Weights of a small transformer language model.
Size: width 384, 3 heads of 128.
Architecture: LayerNorm before each block, learned positions, biases.
Training: a variant of Muon for these matrices, 6943 steps.
MLP neurons of a small language model. Each row is named by its layer, matrix (up: input weights; down: output weights) and neuron, and shows model dimensions 16-207. Each number is 500 + 50 x the weight over its row's rms, rounded and kept within 0 to 999. Numbers have three digits each.
After each neuron's rows, "fires on" lists the tokens most often at its 100 highest values on Wikipedia text that the model never trained on; "fires after" lists the tokens most often just before its 100 highest values on Wikipedia text that the model never trained on.

L6.up753:519532527531513606423555545515548509512482504489513521445512407517533518470520590472465579465503537416526555617549556559497538429569549537540580516589499505564524483480447491444572566480468524528466379431458471502514469522518529556430571462470581542510393456413488509526461513444498538458480466470561438446467570532598516453479497551572513513535549563504583502455511552551493473529469565447477472449524502538461476474605604484493481513451436537552526421588531481473424487478582472535516524442486509589514521540508527491523496417577561525496536455514486550538542374502554428600
L6.down753:467532551482405397466531502469522520561588529535601433500497527551480542535470464514540509442559420470549524494517504468492528423478460523515505547564510477475486475512482492556512435522470537482585523504543530421544560489413581472541514489500494561482542550366430561524437541459409424530573509531476384510512538501470540543483536460512471485448463434503470543492502544425504526495579496471523540534493513394502601435614555479450554540502513477641436442439389556495545457500568414376538497449505501473463521488503490509474520584557522502498420574523548457498403480537434430497
fires on: " the", " part", " one", " subject", " both", " member"
fires after: " was", " as", " became", " were", " also"

L20.up1486:517454488424481528484536467510476464451546475514503518506523451556549442436484431464459479535431572512439568555482561468542542511489558390477485626480506449441552513588507414447531511570480422503513430564457439393420549437558570517485456427510496476419472576442473506491478452539353507414428507489512535560499504508534503517473408632511453455543540489430466533421561469447504445499503538488451482498520442445564591516496442520607547595519498504414617479554446510552464611517502521614566552449535545496490469542616514547464474516579532457453495512501466480440494490545506516467
L20.down1486:446598469485412544506474445503558489504467505510556436481502507433463494510467490409464583435547543419532456590444465526492597452479551460585450481493554467445439442539492411442497514477537534460553498489602509378472542477503524466571366452601489496619425482473424463595529538434598583438447455465475530503499489519467562516458466456497521493441394477403390480490533486550498534599436551554502566498494498504461472504506555432569465492491473469557481469521483528533563524451506544555446526572444566560505398554533586559477430473541521519546522457553545398559577539532553493476
fires on: "|", " |", " very"
fires after: "\n", " |"

L18.up1132:495428518514520511458473452533504472479505467439517480479507452468479476446529509609547496536454508457455522587464583591435489428549515529541593590455434478510470527423436499541449530504577478506510514477378478435490476542573523567477570402404528498496495597448389532476537479501510501552491499457420471419547449489558521490554512517505488465547484500495562389530552473427519406460511573456506481438499509481515593515464460449454519424557486516472541505477433393503584551567486375455509486469504468532388510504516548526512521531473528539489496418541468422431464490485523440514
L18.down1132:456466429430560482444477453462534368498551394441558453556544435434482475561503412521441547499498486491423551535459478564466527564553518496440519543495469578427474463530467442562518540551498566586526495411466399418521473484473534566474412534480597522606378539367443459455540451511538516552503503468373450483522453553598565479450459530508487569479501525503511549502550462581552502422507417424477544482516534502580565395476565546492508516598450516514514529474502540512558564496554437450544562489515515499491500614473605496495539529513533523616461483531458449435543534475556452478
fires on: "|", "\n", "-", " |", "–3"
fires after: "\n", " |"

L13.up1131:508524406433521480456503490498397493514588507567474489482500424494506620468541470492462483505474523428556498536529478470526484431533468591546474425473554503541548483374639493462470505532560591542575458441505432541470572543556476569479490508492548452455536402519561416546536536510470500402489523455484488542405579443523490543574514498567485532595512496485515530465550485497456513536483547462521467503494578491510478509500477460479566579463559530532506478383446481439510491542536482447404457476381445473512546549568585488543379588489611439510520481440506445489574483519432533516
L13.down1131:475595610599537403479485573460489490540411428474505507461504459487525497371455402438484476489562480524523554471478552539521579526507578461465523570397454569461426525563349480521555377465534555537457424476498567614548560560400458548482519511515504498542544481412518466458545395501432465541554458508416571483476355578483467488486431478444514497429458489573435480507503527392456590529564489545483561451508524491455534462535428502550536491478501421436426503501540578534502531495477438596574434539528444465534476493535460491554576447488496538464527525491594458447471541451460505488
fires on: " the"
fires after: " of", " as", " from", " a", " at"

L13.up1443:420486427437488490470472521516401483531571476597518484548421425484555522509551483447541433500499494504495455540516504560460455498579582558548512514528485509524593626538542419439502477426504461572511497481520483507366431535584463456514637534528590553513498502425528497577526455484409487531488515512412458552481437482423527449490476498483557497615492582495499544555497452506406516469496525484510438377466551460446554443520497461573441557520516538511540452511473368541473515532531574531490589473416504534506499588423512446468438486530511521507609482537558475436536542474546507601
L13.down1443:492420577511472462450493443527469499412497522481489582516550494570478489483469420448530429446504545457443490453514429435548474558455546565486485454523416547477456552437550505471518517461500417515553508517534483478552495509430542519504594490544614506549452551476457504438498528546503475608526533568525466469475492428562429495429431464394453449501478489474528611523533466520479473468559534507561487438496514553519575529544523508486568462562571501535534497518472532494556441588570524458496421440484537517551552439629524505519550528449607438389505532514542520402576468459430511591
fires on: " the"
fires after: " in", " at", " to", " into", " with", " from"

L18.up1027:476539610453559486457518518431573528393533470457486552441399502535533514480463563491513564463513478488531470507507526397583489448554541462509574502461444527494522495451411448473538467391415533508595465521521459554521478476560506378562430529459447470518470485515416589479497397533545473561591499459527535576527519518515442521540386583560436532497585538575500509519504482619556416537529479505473528526566378438508431513501456607426405553420495482561502571429533502541489455528514565574434500439432500554463484563433497550556443460530500495487543474523432446564532417543463508502
L18.down1027:509443480563591452496510532478541452503485460519466396497574451484446500478520565441493492555453576500530469449505480472444486420413536516456586399527536495567493471474515521513564525455444554421466460506466415512493541447446555446474475518468510489432561453582473492410408513466437498380473469519648530478500544486518551558508520394457410582524501510543525505573567508377464312386545486478476581444458452495446630581471463448521558480427592414499581474479438495526435595460595534450492513495565552598549506494467515484502480482587521433533563537519473424499554425478445581483
fires on: " the", " gal", " $", " a"
fires after: " in", " over", " In", "In"

L6.up687:563545480572514486448435557435555516526490531441462495546507550602445439590499425395440511480540529534529517526567488476447487494478524474451557522622396533430533519474512485486643399523416461486499535477467435554430552449469532545519550531507437540479479478492516621442488490550484555578587486414552539568478487494458504465501547430519556541521576492426566484513534511473560557402502507548613423445439576535536480466514393492507472518434501512378471457558499476496515537461492440499586538541575505524448519514509488632542406521485547484620498612509598460501502599483496533479
L6.down687:569493494570500436506516505507512443468514509500492545475510468365520527586504470471554517411459452495537538484437451509500461549504498419449487554463538407443379480490481486543542544483551527441535506587475646536470469441477437419461524610531506516546357524427542563532521561511531476429580513513557487595477495466468423496527423464489465509546593490534490393402522461466567482599505442498487503418445561587476462473474536496453514493535496499399591477509566441421552530544566472476494496520519427405466428579488465443421590563554515524530504526557490491469473453454455484473
fires on: "\n"
fires after: "\n", "."

L6.up117:489509490471387523525512529526487462563520462464461506514479557527496527526515486468492533523536434512561531573380556483439510512516480471490427548456428458467595514497522486506577522521505532459431581465456485598468553540506510426554656482538485467352509509477447494448525395484480548570548500473537547491509460503513554438473513497518525526427526442419507482549440547493515488409521520490521549494494486394489513410571403503581468512497541477435519405580419472569540501484507450503491498515514486495478496521423535587530486559499571419634505566467497418465576600575504576569
L6.down117:512507549489527568480553516494552544553408644517542551511516485499428458583529446484514496494433549531432424447631569495530486513488437512508494499495506513479491454495549484550528505451520484384456545477486468544526492478553492542494516560464547581575444485508613543512492470469474530428503501444480573525486526490461385488484539450428466535520567449545524437386461481483536411561507474559434562480487537456458462479532524446421421505487475525455585502473570461482535535445498555544518488487510533513537419505634433556574476527455415494535538475561418599496428590398477623425
fires on: "\n", "L", "B"
fires after: "\n", " ==", "=="

L6.up339:499480550529512551393489433446513526443473444626611514498614508437536523539541542453469517557517455436479484485450458490483553494442446455434590460515432622459540422494537373568484504501552466538441484502494462461534539530574517477596474473471665550504615415486416442479523485479481545460461503501474463582473521514456462495499549523469485457574570498569459497545487549484455561522431532508455581499466524562462457490475580526505533443429507508476438521492441485581401475516525532413539503518535564537613525527447528442457495478468439470461488533534494480524581396465484516500
L6.down339:587498447481424408500489508469442483526459505508532437539521576476513521504516477439496595487526479545529704499516551490551499470397456506559465393566487443446565562464529540519430539514458467517491503521477399382579497460486472519481507588474532520577552493504486474535549509497499520470516613439359545512578568518525519520487405495470531437474437542570528577462536562557519534542460509451507462527488474484491477581448523445539486611430520509534565526401508495510443464509537542488567599527427481533507470478431349568442511447480526559471445526423390538497519429429445505497
fires on: " |", " Pts", " GD", " GF"
fires after: " |", " "

L6.up118:484491497495565550403442521464506528487482499462462535525641446519631564531480494466505453446461425424514436519528467484465425520525503445469464491525483488517523461507553517417491530607455616428555522610445545451515520545496591466552543368536490455552536529474604581521538504532553502525519467494450465492580591506522448505500554438480601537481533474504431447449518516496389510487522567523578500424410548420462571516494462500434502512470514473496552468432550447444498469481588520540470509412460485544467514527549563472478485582539579565419515436482572513494521485489424481506
L6.down118:492537523488441531438467485563569551512452449548568456490521407579521520480517529512469438556483450530489501471515526506537477522421493493510536526525410509561478529448520521498516531505553532509440546656535437544466481509515534450537474467488504481444395549511504417412475539539457425590491450522517512515419401529471493445526471578490505462556460478507578581524425494506488462587523464493561443427479543561562497484437408482465482556578557675464445493519425503435474478517495388422575518474463516496445425456476531621507523540543430558491460572478453470449513521512480492498
fires on: " well", " the", " part", " also", " is"
fires after: " and", " as"

L6.up1380:488566518467489448406491466432606438544545470435483512535496453560414435501459512411516529499554447497556473448504451487462588507578463517521502474557444519408532502442485482493551493492404471526542546499482487531498489459407431505490621559522402603509481529485552573410554449524529555522584476397555545545479459508577491504511525498589530456520563599443592528544494518528493496430460510473509522437519516577496415540552478545469570536507525442450428448593492429424561528517510484559570560514548501561528510452493399578496475514525530479540434519510530393444506459487404563504
L6.down1380:591579590603536525528504464510460486427521510524547499591530454502417415586420435420582504559507556449528568513595439503477502535519512483458514490576520492533472513573536504461468555431520529418634448536466564489495436498475506518492578556588450524446435516424542553539536501562534521513515540381481496575479504445486461470560480486545454485549549483521506483477542578488564530577485509540524485478451555588447478434558525465497507510527553501438593466472506449471552485560485442435494497518608473458432496470502427468587511531462508484451514556557468517440436445442540514487
fires on: "\n"
fires after: "\n", "."

L6.up1016:524445523466552610438477499475462452551486534547509453459571438534493454489475499521493444541447474454488488434596532440443528510519469460447527563494474518506510593568428454543596556457503491478491545508537478496497478504535501502574442489511500556462537552595441513483540423518469513453561461449528480508511502499525489535527529450524483585529555463492481406528485490512564567464505497558479566403520562492480495553529528611475523479467499454484618501465476529522487536386488464479450576384522554519451623452434434533433600503629491510556483448439496521539457547475413575550
L6.down1016:492456509514455573411441554437547515444505448530487377480564484450454417445545463491488491482486503589519496522498446494523569504444554497490394559447570503573551504512506583396441554465514463497479559424488513473499582448442490477532483544524467475538485386442647457473512497577512434512438459533445526546531469517524597511448381506567462506450482510441456466465457470557496514556503509560490582556542471485450498453443570576518646468613546510404426586530423504494551558504566568470409581533564525447462505575522489502497469456481515535570480477658575517593448528562571532574
fires on: " ", " |", "-", ";"
fires after: "|", " |", "S", " Adelaide"

L6.up1473:382467481475585464508535539484468546497428532532470442469419504455550492534509545409461557492461436530461511449387490555472528515467498438474508462437492431441497478464578563472575480437482509544478325517483565478466518538488441533408504557575484498400459467588530498613479507486409552524606438563499445446476515508505574471453412510565527386548541555520489577462451529558460504471503463477546518493507512481479397557503428483527498492433480519434504468513476463595528491520446521440467534513508592543469557607499434530480486515534417575493569439562498423509484456600499457436
L6.down1473:585551478520591508499492431552400504511449492546523525449510611393500498481556509535531502468521459417510504525488482404476436482463557525539529538480424481568551462540452492424473526524487492478516458471505415426561472504446497528514567523443587521433472534580544422450411552485408550456478537496560571508499504520493485392489469520458469566426551500567462445523502490497519520550465490555440447443519537519527508362504500489429509437533441523503523463484591493515498501561505544435513459426550565479531519512448500521612415484423439407426494545465536430516632466433478455473
fires on: " the", " a"
fires after: " in", " at", " during", " the"

L6.up365:497614481415466477436495472441425560489474515538523502523478534527468506459553540586477606534550380601435439431537482511571417526598490429537568387545460520519537447491518507493528432531540434565448530567538493537526571534459482439586533602487505483440456476402502529487508491473581508479473553493462431477452518450472436495570510521477406479535523497469520473534537472491515556455509512462543528522447412561447461556496478446538454534419535500526552474483499486475422475675386568428594506435465436510482460452453451529511561437546481475464399430514490448546511411476471480426
L6.down365:509498490506421443611511573471420507478476613455510450462585643497493408504496482559509609486436470519458618519431472544619496576480578524479440417507434449353526488537515462469466498465552476533495430582557485506511508562505503582487438562498442468460583444498472423490467548463430513538382546546444528486549531492514493467537504454461497407466528533574578477449518418565532522581493503457523525579493511517403468509527612493531432507549503418605498472549470469511524522488499551500483448467454522478522460484526444416501548492504560460499485578447434551432461572533454469539
fires on: " |"
fires after: " ", " 0", " |", " 3", " 2–1", " 1–0"